config = dict(
    num_hidden_layers=22,
    hidden_size=192,
    num_attention_heads=3,
    num_key_value_heads=3,
    head_dim=64,
    intermediate_size=512,
    vocab_size=2048,
    hidden_act='swiglu',
    norm='rmsnorm',
    norm_place='pre',
    norm_eps=1e-05,
    positions='rope',
    rope_theta=10000.0,
    rope_fraction=1.0,
    qk_norm=False,
    attn_scale=0.125,
    bias='none',
    tie_word_embeddings=False,
    parallel_block=False,
    extras=['capped logits'],
    init='normal',
    init_std_qkv=0.0351,
    init_std_o=0.0436,
    init_std_up=0.0503,
    init_std_down=0.0503,
    optimizer='muon_variant',
    learning_rate=0.00659,
    lr_mult_up=0.969,
    beta1=0.95,
    lr_head=0.00603,
    max_grad_norm=2.0,
    warmup_steps=200,
    schedule='wsd',
    decay_fraction=1.0,
    decay_shape='linear',
    final_lr_fraction=0.0,
    batch_tokens=16384,
    max_seq_len=1024,
    doc_mask=True,
    train_tokens=190700000,
    max_steps=11640,
    dataset='wikipedia_en',
)
MLP neurons of a small language model. Each row is named by its layer, matrix (gate and up: input weights) and neuron, and shows model dimensions 48-143. Each number is 128 + 32 x the weight over its row's rms, rounded and kept within 0 to 255. Numbers have three digits each. A neuron's up and down rows have the sign that makes its largest values positive.
After each neuron's rows, "fires in" lists the words (lower case) most often at its 100 highest values on Wikipedia text that the model never trained on.

L4.gate231:080065136087142132117080093089104130137122153107130155132148088113203120110113128132099140121091150175159151161091098145185145093167192113120128167224145090093062071101114173156137179144140141148185177111084149115136151105147111168165081152115132144034144138093091091141058132162103113110
L4.up231:088063144084152129116067092109115129148111143110126133126145100116183111148129134099118123111086154130142156159067108161205112089133168089146133156187178061100014079119155127140132182142128148142116168073095164128139122118155118159164088137139105118030160128106092096118088120146107130113
fires in: "made", "took", "led", "began", "set"

L13.gate281:065061143067145135119126086172161134083159066185124116143124150095139135093156208118126125073135133069111117154102071111142066173173150161114098119188113143146135122121151132126154081163152148126086119064150113191121154134104095092114079137124153134174114058135166138113154105148101107130
L13.up281:142082147142171190103158127143104151068149145061181175122110086173148055082141112120104129196133134139205159170162111127162119111130075089131147120128121102139119132090141132071140108081133125134128162175133125129067083114179161133107149119118117148172152168195140121099164172154129075098
fires in: "and", "as", "it"

L6.gate320:166124094125129138149135121122131138103087162128151093169144184188069147176100172121132121128095172098156187155102129130160097115082117138093178150138140138153133105190103102052024130112118125083129109186118147115101169133110132123134090162131099121076099050128172155148070090127176138119
L6.up320:184133133138091102120109123129148113086176110130092117082118082121084049127154124177114144159090120150184114115129061111119132188140170087064105141125184142169129118119078093125129144083112035113177117074142089046139163130106108111020159094186141131073084159134112084142102123104123107070
fires in: "over", "around", "about", "under", "overall"

L7.gate445:186141155155090139148131177145156082085088110185094100067095080139159105138177133142120154168130148109135150099100168105153123127097089103105106179060094108174082069121155160176077124140142086132114093129147088152116115165093173174215123118133143131127136092113126111141155146183178158176
L7.up445:096146101148074086082126119145105118105140140163131152173134103083075144130167142122094189113141150175156117169131089086116133125058115131128137132068071156104095149138110179100070149114106122121153117121135101179144091140097172170208151107100111118118137139141027105102202109173137109116
fires in: "john", "george", "james", "paul", "father", "william"

L3.gate283:128129227106179181127104173134119085154115122147106121110099113132147150110139118085143089150107166130138227124121150145118155199120143121145099078144093136093181111091120117119146177169112124112070187149105179115153105064109123104134110120135131142102118139099101103131140139101138138160
L3.up283:121088172133185142125112181114154096135128172171122092098120123128102133115112210111122135170111154083121174137106133124098152142145133148125155035095093131098172082080122092117124174169108122117087193121121058110124099101063142091141136123124142135095104129076068089093139135167134126139
fires in: "been", "were", "also"

L6.gate90:090123157161142124105067073065180066125060067125112118144113117070093114112145134078126150092157130115144140075099158091112109083077140131165109132129110151104118110167114168184091127165173093145097101127108131155123099126114178132167157188162131054095168154167130169111086125162107130121
L6.up90:107128152175120107091087064121166102101059077195092146092118119056098093079146119113142175148139094129127156119124184129120099054105186121135109106128119136096137119165096176207103142161169096130131097132167106157129076169148157160167135203145110095099142141203147180125116124169147123104
fires in: "cup", "award", "party", "songs", "men", "song"

L18.gate483:095142177152134155169142071164143171127157111145067091142068112181132074138136167112117135088120151097125109076116131109092050157137104128134063115146153140169144093090123153153099134094162113142108114131149147121110108159097128082161101145135099100108091123094088109120169058118116150200
L18.up483:151141130139105195092188178119112097166191120165128162167099124160136112118134094214124082111117142125139120092133152114130086152125163113159157148161169154154098098151092128149169140138138122100057169115107105118106135121114133143162173151124049179129130113108164093109071124129117152208
fires in: "to", "at"

L12.gate266:170083111088139096125121168165128091111148139129156174166075084081170070114170188123141161121136163129105134138077122095111173114142156147102073087088133094150117121148099121084094122137143084156075098100136125141122118109147109103195111103143056113135113164127162086134126149194178116163
L12.up266:081114123075153110130149097142126124090048148072132151120182099099121133127157181145102180095126128175093104178090196109077092097139145151100067137127131166205129105142127103116127096080141154151137123125113101119044158080130076133184088153148127182119106081129123153131136142130138124135
fires in: "of", "editor", "director", "gubernatorial"

L6.gate79:159145116178116055137105133101147109109129206078163101120093118140091089117126122093115111162120140176170107148132141134138159086149095075083170167169158124134108057098065184114064095095136093121136112120139146113159141116120138161112140101128157138138126129098154103120118115072192161136
L6.up79:157130116155064117133119112082105111119187118092122120136140156128194117149142152119119127116222157124132155105136111121112092129104091154173164074024124198138106117131134073126050130127135220097108121096076102129108072092191136106187156136126128125112110151136096108141118095192132143097
fires in: "four", "second", "two", "three", "six", "fourth"

L17.gate181:089160117114177174147083156114146122207113146120105166135083124080176088159114193062133116170139149099132100131100083137130105134143153142115138125087120164108128096169129133087141075120123103147176081116194143150162112115175138109162165123138124118169121164138091084177107125159174122138
L17.up181:110169122156105107129168141118133133174153141088178137159137108098149169130103178139113199152137111157111121136137189109063139072109096102152124108154114191142100142097164185097132091086108100112083097150101087152125137169179106148139130144171150140171152144152125125101095112121154160156
fires in: "of"

L9.gate248:152161101135102170126115136124152175160186187119107146127066107140113163179114129071081112144151112125146092138136111157156112128123101044080129111115184175157105111141085151109098095102129101104139143081088121134092166142096142114120108123135108104086107117165131128140078044108177172092
L9.up248:175125060168086151108132132117122115110142172152116123109097127157109173162093127195146071179146114107139075189147114170181130108129145024099101096187202164136121092117111162127132157066129108154127144121114115101115169130082112079072073095127139136088202067138158110127110117165127152158
fires in: "history", "life", "career", "year", "under"

L6.gate401:171149143182163171121064169139198108187092112143107141129129152089131094140138150109130182131184163087094100106086087125096128155143123110133120128141111163102195070079125065194114186149116084089093097093145206113084091126049152120107150093124123162174141146160142113115092151159137128127
L6.up401:173163167186167145122054156145195096184085111134109126113119133077133094145123136131143186138201170084075125105076090147086130160137093101142119111150111142105187092057118059189129172145111079098101114128157173125103096161085155112115149115147128161172121149167137130124097156153113128125
fires in: "including", "also", "the", "include", "vote"

L17.gate429:095114118141114177110108078148118138118118197115113125121115117124100159183150166084070115100106117056158091123108099218178104105100122151118104136123149134163082144157134139151090139131160127114151158143179082196117143142153117111149149105112052117149122154101139099087123133091062137177
L17.up429:172071166161167111151147114119135170088144133120145140150090135119147107136151164104033075141150127143144146101164116133127055115159092155143117125148099140155141131121122157168152088195121174158119134123121149147091150076111087069104073070088122132107089146109119171152060148112111119125
fires in: "it", "there", "what", "which"

L17.gate56:122143098118069138092119174170102140144106140143165120117144090117098136105178148110087103101117166115108099191132163070119119116116139148080083096194102133118140100101189134083171065168106141124115128140186121162158104102107151081043152060127131146105117159138128102167143097097139099144
L17.up56:102073116083158113154079107107116084101114115189135159098148110146117089126188096166149135143085157089149112124150130151180109113136119160162075122071137117173111193167110138169104159145108163115106119101082144138086100162096092154151110061107112166089141229131090112115137123064166063106
fires in: "and", "early", "s", "after"

L2.gate192:159106096199080103114130125085120190130147158151154133093125088102162126130157163224126128125057177087101138074098133122123103128134124082148123114169137077179133147158121123124153157145156164149137112131186126068119091124105140107120108137190158136078127109127091125146087106141122101107
L2.up192:125116090150095158135114109103142089101068174097146187164079087136088102179152158170148122148115163133097089109123185119119152073104184142099084141119118103137124138135094137132152150044104119080202122055114129088186183100076148193093131103165162155114147182096157130102126181109197142160
fires in: "case", "mother", "son", "version", "another", "godmother"

L14.gate407:106107127086138038084118104145132159080119150095098126088121199074181091123159170186141174134112089094137139093124159208094133114104157112131084109087114155166141191182094131133140134135136217144136124154138100097172086131172152119154162095133120157108135083156095145111143120174120153112
L14.up407:137126094132164079130114099181136173126107078104125128086137082119135119152170183078149149088132074109114137179147086117102103120125154068127147126185113140169087196123141166143187155152135125107148147073113135110141128171170177123125161163138124081135162111212106096111109121116134103115
fires in: "of", "to", "despite", "plenipotentiary", "about", "for"

L3.gate350:183166092185130133112129126128083087109122134096146089077059143086127089155084091083132103101105150113122125123119112130181077108079148077117074131147133154122086139164136137136068066139159109117159122123128082152142133148109159155191105091063114167222134119116176073139148151125163104098
L3.up350:172146083209117120110118113112099077103119148112148090076077133090126158125114115112120108154098156102149126121092112146176058132064131073126086154090110161123057142137163148102116083115158073133139115131116073129130158170100134141203079113052132132218116144123176091115137146157152094078
fires in: "small", "john", "based", "smith", "william"

L3.gate98:125145089136060084173101186089164134108124134140122141124102152162126132171184128142210133131105126117155156159091129129232145130160136126154161184054113092134127133140100138201123068124151151144082058104086125139129155133143145113111189086155101138098149155091092115135148151116145178118
L3.up98:138138065128054069162078185086165108143132117188112130149061175156098155171138158147170165141092142117147154182060128141215107136148159136169114164088141102135151137123076103181101100098165107151101085123105167149114145130099159102099136112130139041079105157095093133115123158099162147148
fires in: "north", "indian", "canadian", "australian", "philadelphia"

L4.gate195:117122095166159128107161148121141111114135180108152153130135135167150139122150090099132116105094092198129132112082074117160136103155165187093163172150089176146115067140093170111133097145102044084182101143070093118150171087162170134159107143118104087094115082082166111172149128157104123101
L4.up195:132098132120111107140151170169102125149113119139162161136136181165153159119164101081137154104113103187131060140090099132155136099154193202141171125157094201129124137165127113152098157128121089128151148131099063151112181100110168128163158143126072125087104138102136074137164172129100088094
fires in: "can", "had", "have", "are"

L3.gate249:117111132141103130176103179126141089162159110180084134141070122121128127095113122137122122153088186185106132105091203170177122123117129148166100156130142092166119083123117113090115070169125110144103054130099137094167126136163144068088143148126110164079121172156136080160124134163241133103
L3.up249:117106143159098137176114172128138076159156115180084121154073130119140128098113114151109107141096169195119126111083194164174125116109125145163097151129160092166106085115120102077125073158124102159101049129105121095160124132165149071081139149117111168087125178161134089153100136165233136115
fires in: "french", "german", "london", "english", "indian", "australia"

L7.gate115:159165164129127117124095123063149150139160102131104129099104144102057125147152140100126098083095173125128077122085170140189124103133063168129120145151128147133087104129163108118132104140115138134144131153092153112180119148136094125136174130124090120093124096143133136088203159130194149102
L7.up115:120151164106117151145087186110197174126165102150074129094116138134061124159138172145075070094100175125139101146146150158214133093104065204145053153132145167157119109130150092103137120169097123144092118120130148141169108151106082123117209163145100141101117107100122153108186165123161161130
fires in: "american", "world", "british", "indian", "polish", "french"

L17.gate74:183095122097098127110144081119182123106081098144123111150147117133124229116193143177096054106085125116164131098129126155165078139071083138097090089142142115186111134127131105144113103135117169131152138099133079094151153119147089090155129099133131132171137103115125149108179080129123087073
L17.up74:090165069109174130126125097163126136109105115197110169121142100157117145153125134135111134139147156123138116181107045115158102105096148151063164141112116060149100127107132085135172179031089091086107130067137126128214106173094134129114177110173167126153170126149137106101133117162075139148
fires in: "to", "at", "over", "class", "about", "mass"

L3.gate287:138144208124112138103091118077145106152138079127184106057105112108209136188135176117160107096105164108208143107128122096117093154095134119113118126133183157097139154128133106077102107120142088102091154101123174116132114114132133144181127089174103165148208195134058113096113190147117102152
L3.up287:091136192111129147117108140084150062137151125074181146097118097131174156184150158120171155152110136106150126097146154077125133116117140124111135103143182120107106144097120110078123086116137107077114187127121085110127122129154154144163128120136110128147213115134082110124092187150112099195
fires in: "center", "division", "central", "university", "church", "college"

L18.gate267:123086083103117134105130110141187126116156150137131173143179117136156143099118135140142088097174077136118152074133082095120131161109200125121136072141101160127139109147067086106103126126084090163150132198075123128161164157080131076099163127230045107100099099127147153143159109128146115131
L18.up267:127078097088155107105151139095108177152156178138101111088129199198076162112116126183147131152136174168065145141057170166165186083130153071154080152102099107130141124149161112085130165123121085213107094121113155105196066138129161106189150195125087099070168124136156222166133139154164144136
fires in: "in", "of", "on", "near"

L2.gate325:136086092157108175157135099097132087152108122165132147138138154129107140130160122132157084087110160096131126170127119094147124173093158107142169125166162176092146165151139174194150141119133084132130136092172118125146113115116084152085149154118089138189163114109146181098170165152151139098
L2.up325:100146139099132159073103119165126089084148096137171103179206104118117066084181080132142092120121140116131118142128045092113131138129126131121135195115057129160148141184144120140140116123152132148144093133095165161123115097126112131124110111186117121152141149080078094162122106152055134140
fires in: "between", "pick", "nick", "knicks"

L4.gate486:161134157118158130115123141103125046118100126160130106055097099125120115118130163221129086136120199061114128081157132161145089160113103098167127060127113130127137160063132113178099145076132143202186154045138168139179096110086113118085107162130140052154122133148134110109164161170118109110
L4.up486:110164118137206136125103149107160048114125173142193117075108048125147116068127161197129086134128176078109152096166124141126102193153107105150138078131127130150103168077135095147123115040104138152169113066109150135188100122124092118068130120089135074118182156156140125130155149186149130116
fires in: "platycerium", "football", "british", "center", "found", "french"

L3.gate212:124078123160127116159158096120166127124147154105131114153107115083140137132131091106185085133135101175219140096075086171147154086171141141124143064172133125106197112117063123112089130108115096115141136106065177130136179075125140088143094187135102061120067133164103080175138142172169096164
L3.up212:154078127191115068152159096096147104130171128087106083157127093118133112139075106126152101152118121162161168116094089151172139112182114120129136089170137169126158108120068132122104135111104095121152110097070150140114156125145164116136076178164115035102125122134101102201168167135166089146
fires in: "had", "left", "led", "division", "back"

L3.gate124:136167112128120130161151131085156155156133046094095118112155137103073146149099145098100111093117185146140137103095086092149108113138124164152136107090146222143116139117131074204189119100154162119066119171086104089149136174156158143136098103202164070102112119191096148094157147140154153152
L3.up124:123217106118148157150168146068167153156137060087062135099144103121137142156119156117112136142123178163133160084073066092153110139154126167135157145126173223127142113139097103199190113118147143129083127147070119081160128152130155149165112078168152094123087111147113153143158154132180155146
fires in: "south", "north", "michael", "australian", "york"

L4.gate150:096141086134145129108122114132152134134151058108139145140112154135142181113108105108080192135127214096150091092115095157111136131189123169163218071154110126156147107120166153130136200134134106133104095156161097098098103163076137050080101162157175104073167136115087131148103180138158136146
L4.up150:118096148075124136152143120106175133149080104160131139165105123130138094165113157160154069160138191077104100102146145166095145105152106158173094009114173134137152170144112092196140152119122156107100152109187127161095104070114157090079116137164151093148093138164133153085127113143115107139
fires in: "is", "are", "also", "circumcinctus", "name"

L4.gate226:149095093140195084181104157104140159143139091164139146079122168118137152149168127177075075130128157151129094165079163191137149114114102133217105085100116099104117115150137072115143132183113152086108098139130139134095181202117154100117153102105152092172138146137129115092174094215167150168
L4.up226:128090099126191077165123144070116054168153099173146138118119152142082155169133127130102108157119171140178149169096109108144193122083130135142146119106129171126133139160131083098154121168104122112125129096086173097150152171110106118088141078117100107115102125138118109113137150166144134139
fires in: "german", "japan", "european", "australia", "india", "germany"

L9.gate275:143105119130160117194078103131189142184170127125110104111181144120152171189133099096111174102091124100129145104121063102088136120134181104172110090035095113094074122114095151184114142087090175102143151082061174112193146103141091167119130128099166133087125177138086099139159085120097133085
L9.up275:122136071119191090114098187111159096202123171090155141094125128104156143131135080116096146093090160098139078112069083145083147106140109111125122067185171075157133111060147127136125105122100125105127092085116139098093182135106116140157124134149121083097142185151133136154138074139076091084
fires in: "season", "finished", "goal", "final", "fifth", "yards"

L4.gate181:086075077150152113101120168102134127146171119142142112096130166165113199089110141166126189167104185130141066147115118112143215101094119143164093191133139075108160143069083092092103152172139113107115085116134151100100146172133155098108095125128107113132121142111098084141120154017151098133
L4.up181:163140087149153089112159160087128101167160152119165110177061163119151119125176137108094085108103065138149138161127102136096178094140122138151066150188172101152122126204134085117101139120098094114088169119147161101187172134101186124122115125118097191145122057152096088114098127142147150144
fires in: "japan", "states", "european", "australia", "india", "japanese"

L3.gate159:152143151100136152144147205111196099138143118148135131093060087080180133098200132181189124134144144112092155170115217126138156137144101195153118019127122140162068135119122099139091114135109112070183061167121149113158091197093121105097138181138143108147112193161126119144150163163178140131
L3.up159:054141146219144141143088235128126146110149041126104109103141147099131190157217129142115101164111121145151125150121165131163133124115084130134100044114172157083122173114091131111111092112121145104101142097124165116129138151115127157124149160161146078103074127131155145165183114214154158103
fires in: "german", "french", "british", "former", "english", "politician"

L17.gate423:119175106131130152160144121145137159127152106132103143129109095124096130086179147103197147126080223141147132087083093093143150062167136154158093106181186076136119144153114141151117192134118122171136022132183131112164132064128085161121157096186134103071111159087165111113149157095140150112
L17.up423:131087110079133127162130115153140124128079055110067111113151130185115055139095146123076097088082145164086146110091105127134107142151115095156127096105148123073100161160131098125149136132072181076177094145124130159172174109082148096158145124126105170119169107156117153081081072123118155111
fires in: "that", "after", "who"

L2.gate343:108154067102077159110083191180137113206126133159104053121115112147094080140103149144164145109151057051120095101151150102091125182153128147042143151106134109180132144068118184127132110130137122137153126160163120181128141093124172085151123100108121129147072115089084146087171177147136124124
L2.up343:110192139142116113073134063128092154138107110134126138164128176136144101170146089151151108101118149129131120151144145100122140120043175125092120209098131093149109109104109093146129074127163177142064149184071144153086095164101122072153098144116075171157130132117087109093140143141100151147
fires in: "at"

L9.gate197:143102170146127105167126170099155124111086237062137087146064127092131120123117026071091094223129148112115117154110117089129120135156090097099137158139120156137130092157127127148111080086153124087140099168110140137136099195113171083171128194175182132111154107091163118144072162158117092171
L9.up197:151106155136159108182162148103154069105093158040183105156132101119166147144088108089103065149070141163075105170155141116135101138143120156154146140122074148057146086150123081149120116114121192091167156153109129103100092132120140092142132164141159119088225145111162108142131113152159089154
fires in: "had", "have", "has"

L14.gate441:084101140086096146121080138187107063077137113157125125123085114153152165085175129085179131116121112095109150076103129092098138153065121131055149135135108141121101164083131105112133151186189151107112128139079124118106132104159128150156120098176099130087039145138121136089076172108077147066
L14.up441:123102117090132138089159123134118114136102109150106150121176130114119162135138085144106148105175116101158160181101114124130142175178145177117090082076149103105176109125111137159150112182109103231135136129081109139108072118120116076128059136135105132152120146102101150050090146136102054152
fires in: "but", "and", "how", "even", "so", "as"

L8.gate7:129122140131112122140118192124171123127131144069159097131138122163147105103148080112128112136078181096136171142076152108124165087175129103102134170091187129189134108107100137124071118232125134138133148156098072149151110154114079091105101140149119112158118184128112026103132161168135119136
L8.up7:149139120095058143117172142130125113146095080085119124101117106137177170075191073091125133103136195103136148131117126132141138064124128109114179151127123134168167086121093128136057110237143167132080202141113093148115132118119124133156085124168079166159092189130104074104141203138087132176
fires in: "more", "most", "public", "other", "many"

L3.gate464:159152120118175139169117143087093145177111125109116144165146102107139151209152091093116069105090087180108129132087114176116105078141142152155053152134151125110107153129106105099161126120147157141144114157078145138129061175076138078081116140125114150137091092066121111174135117108202116140
L3.up464:168103093120164164149129115069111123126095109149118140148159085136136137206167085080120074122079106152146121160060116164097100113142153163135082127095123143113130189116124108110182097111152173172162099188097122130163094169112091069070142187109111190153126092087130122177097129123124127136
fires in: "as", "at", "atlantic", "atlas", "attack", "belgium"

L4.gate315:160053119225131115097098163093197125167080155084116112093163137069135119074135130120093072124098135129140134107110120141105129121196128086083142049183130177157086138157080123167085046126154130127126102070103126125103153092124127133131136137142171111092157162164124061129133149124121094133
L4.up315:132062120225138141107112173088172127167104153063122100080171132081143115063123121128118102122119138132160126097108120129117160137217131101101148038158113182148088135151080136175067058149144138126132121066117115113106166125139123136153144132128171124059159150161114064147135140123113110119
fires in: "used", "two", "last", "served", "both", "three"

L16.gate15:099158160138159134073132142157124119136145124102110114184114105138126093125149127078101157167106136121112139146121127184125139159068189082112138070149155122106084147051178138072114139159104155147091180073140133089091069129154153086128079098109115083106099059133107096153150132150114190138
L16.up15:122099094070131125117123151111119081146185161084143169105175117109128093198100173127137154046147167107145123128125166123152069167161119105123126137144150100130138076147142077097093159128129115118088093147097119211049104122171206167041123104076105137151164144170141123125140078175108116170
fires in: "as", "and", "of", "former", "appointed"

L4.gate325:111131076115113107131147133089096101115176084144104121117039152133194125146135084071120131109158153127104120111053078144061122086112178136187113111141119064095150171168107070133099177112140150108141111103119147081126092155082148091106092137147128157094124118170098101125126162140121157121
L4.up325:114122094118145123151141137119118121121157065163094130119043148133220097150145104090154093116155147121098129067105116141093123108097165148194111136134129086119170147161118058129079172107150140123118087121131163120117051113075136086121093153190121150089110112165102109089131143130173168121
fires in: "is", "are", "were", "israel", "islamic"

L3.gate110:174107155192082128083108113163158089156150073110142157109176124073125113100127122110135108148172143084129175141132109161121130151131079158149144123108133111142109155190161111120086155160151176121117146104115082148177084099108107129152095059141128128162117110170040072128155087063136077130
L3.up110:153102145187070111098149096154130121172159081112157172146171142087138131131115104164128107143172154113104145144131139138135136168123113183139151109116175119126092142152168100106120153141148176158091154105106095161162097115116129123158077090143162152143089094128073074135155131119144066144
fires in: "born", "described", "joined", "education", "last", "named"

L2.gate227:115171122169116174098161072146118159156120186134129114120046146108156121097129101179129140166041166067179120117132189167118129129183094154107130133138133137165108114090122178087088175112125061118130132142165170076158117152133105166118156125157126099093119124112107098127107128160136201129
L2.up227:126144126115186098115093203121126123101092140176197123132124162131115175167101112123090083153152094144104082137061132141124177097148142114167128180071193158075096111119093168111145082129128159073186202133149153048121183145104126113093063109124146063128117122071139102096133114135103150120
fires in: "year", "history", "several", "cultural", "rural"

L7.gate94:146084098140089121137164042094153081138148137150152150129129130136148111062178095126141091089090070079158159154089116186144132122169176044132145112188147069125096075153166136165129155128068115178173079087111109117124146167146101126088152108170141110158129114096072122141168145175176156064
L7.up94:109070122088089119089114062073137104153127166139128142188183121117133113118173108132126117075083085100149131135111111123160192150170173062111127115220132123136115087194117128188155116090147086176126118105102159135142157109128096121097136151129179158122126113081094085096194120139185131136
fires in: "back", "led", "held", "made", "started"

L18.gate251:164165103157131099111086073097148104142166111083158131136046125139087113096113113117123137133127106113126201079152143170081161124168184183111168114111103103098144147135195123157141122096177105161115090138112126135107035134111090099095175136161093124085055147055170124145107115156182132139
L18.up251:161125092096112101176076098107169083114137131040120102105109086095120111185114112139077091142123129070131159095118134134112141127156140174166133142099073166109112179157176184206111137169186165134132078121092149162126085199120095089150148095184115118119100116127116074119079103076094131163
fires in: "on", "of", "belgium"

L18.gate442:109158080124179095096121132090096155167111133105123147150156126160087117115170103111203162112150111085140112110172167123103104156139122126105106102216192165129119104212173218122164149194130149141121162084126136147123121120144134130143157090220118087145094152084133085189123091109145101171
L18.up442:123148181159191089114146124186141182065125201166159140077154142173099126081136083131131129117084135155070094153128133149146120152132118111184135189127100116141123129102144072093160165138135143185159102089155151125129111158091209101106123143123123179131111081128158154103131152124150167097
fires in: "and", "during", "of", "in"

L4.gate70:154157136112105097144128139079118100174115143095110167169173096103140168198074172091206074134151141176108132077087084135116075121148156146094174155130124167119170151130105172118168093106112082121140127104080121108113129145100138114140131140160144156106169176092085062086160158142185155118
L4.up70:173114074131100090163136125081137168182122160098194136145136090141152107139128158191113175173111181065190098168123111109114181139112135178136136088126158088123081127117105028140148121078181177132093115168119083146057143136107193073111169203113079087103138170073125112072139222230123127180
fires in: "south", "north", "west", "college", "east", "division"

L3.gate94:104081167150103114111138113143127118083161145111134184103152104100101123121153130141082136061156082154120191172117135162175106090106085180104082140122114090116073155116153168124066122101107156159141104161129143091127094123172149176196134137061132102143109115062151147179111141094090077125
L3.up94:146096173127069130130184179120131161111133109118129129083109125133085150124129102145148179159106164075142193138096111191163110079081024137116094135138138137098109137131160114130098134134099105189133131115080094075125151109137120159168085120057088099142121107115138158105128137081059131090
fires in: "who", "candidate", "they"

L6.gate178:136148068080136160076120092080142158158100109124152143132081066136191118098149079129087153112152115091051138158110112144147143053145145176125160140205147173122083041090081100146095185140178120144111140101074165066142121170144095122175137128116098125132100140110072139075100146178154091149
L6.up178:118112072106131167109133090105145137169090110109159093128131069182170127101121114110135128099141128075147149092094117089128094067169195140148120123165144126086093114114118081159063160179153124133139169117116169073127074168188076109150134118120080117056136142141075125085101142218149105163
fires in: "made", "took", "make", "take", "gloria"

L7.gate511:146142157110123172188155130125176126115112158121158171100168097132096131087146125154114125125149127099151148188133103139104166141139150123110123063151128105129087123082117098142000085162133116127093165166157101143110154179113144163172170099074131198169096113102173156092103107187126116141
L7.up511:161076101096157161125173124053151131163151154134148147121134127116075148093156121111098101133158153119142096207138144143116122167124123121111145028153095144108085130112150109101120056165160109107111142156097121141072096156131138168132138095062138132135157086080172140125118087116093081118
fires in: "he", "they"

L19.gate505:159116108089097175079144186095101176088122113104106131088082045141138100151125155081099114114114145161155160073068044137102064098073109135160106137168172098133131119095138129097104136058132145123136110162093160200129118091089109160188119105110146102174149123087126104083080118122128152117
L19.up505:123083140125220158187171100111077123101107134073129109145167102094164127136128156156122123128165131137127124157101058058117141120140139116169134176060118121112111071080122093141189117154012159135155168146154161118119119124092152142122111160112157151159114149140117112115133096125110125192
fires in: "it", "who", "that", "which", "he"

L19.gate262:116142097172117062059130106119139134115092137148171120099136098156138132082175100189090126119165172082140119179120147111134170143099158113113111070219166110105119141113126178121086146140071156120168162149141130141141108153102144073133130100142132139106121162102127061144128162110113082077
L19.up262:112140144067171129112105153129148085139163195106177090121138106181062164134151140138109125118137158110089095146112116131112191101086121092138096184073132116137117144111141111123104176209142150159167104083134152145157096144116106113193158113090108170089076123107109138136070108165152146094
fires in: "with", "in", "of", "s", "and"

L3.gate321:150096141142106108107126140158142103135136193156095146119128096099114128130106095089163100136132191125141170140104167137107156132101106191176168100106140086144088150139093105167076147163130133101081149115144033114081081128122170122147116159090143132110111095179115115117073129169154157133
L3.up321:184129142116119121109151147141134093150138198119035153177164141107095147136122156068143109155098189117073152180130151172113163169113103176154193149103135086111122121109070117135107142143134122103103128130131085072092095102173117100142139148103097133116117124146111105141060088122177109090
fires in: "career", "born", "education", "role", "road"

L3.gate262:131114114195110131152093131153130089092160131090085104142121143164118123123126187118119137116107155240130085182062085175195143139135117115128158127174156145080136097110096106192079189109164107103166157153088115115111139115126143134168109173112121130081129117067153076147144116123128126100
L3.up262:128111109154134127120104139153151105076164094086105102133078131131168106133129157106107116134067193221140137189051112160193123132154087129123179113187154155089157093087083121166061189083155090120151157160087116129113126129146165126174178160114097139091140094101146077168130109132152130092
fires in: "have", "had", "has"

L6.gate65:106103086120129144107096086081164136123120141173146144163174158132106087186184082084124131163121093118141105101139159078122113087151090070060176162136146119154119061183121150125143074196106125083126111097136147092147189116075128092143146159147128119114207131133189130102129130137181170197
L6.up65:139119107059094114126140102115102156141104147174145172134162098077126135178159076108098124116141123108103156116137164089112099110118096113063132165138115090171108096163131147124166102182116124113058096127141128123118143083117131120132169185131096137166152185154148094106121172094134177215
fires in: "more", "many", "early", "some", "in"

L19.gate358:177149137216142174137101195119118130123068108062146140121140091154148090142079084122130140184131157123178141110107112170131158135167141116147118130069069073104158068140131062099126142127099140121123090152137116117135096106100188100118108130215167175138202145103145062050097122113140130137
L19.up358:148136142138102146142120137192092143187166148118109056104122136152158102125141171062136115147156142145139101128186130128127156095104124079138144160099140139107134146157167109156097114122063135153137105154154127095072136149139136100087137148131110079152139079147141187134097135141181118111
fires in: "had", "has", "have", "never", "father", "mother"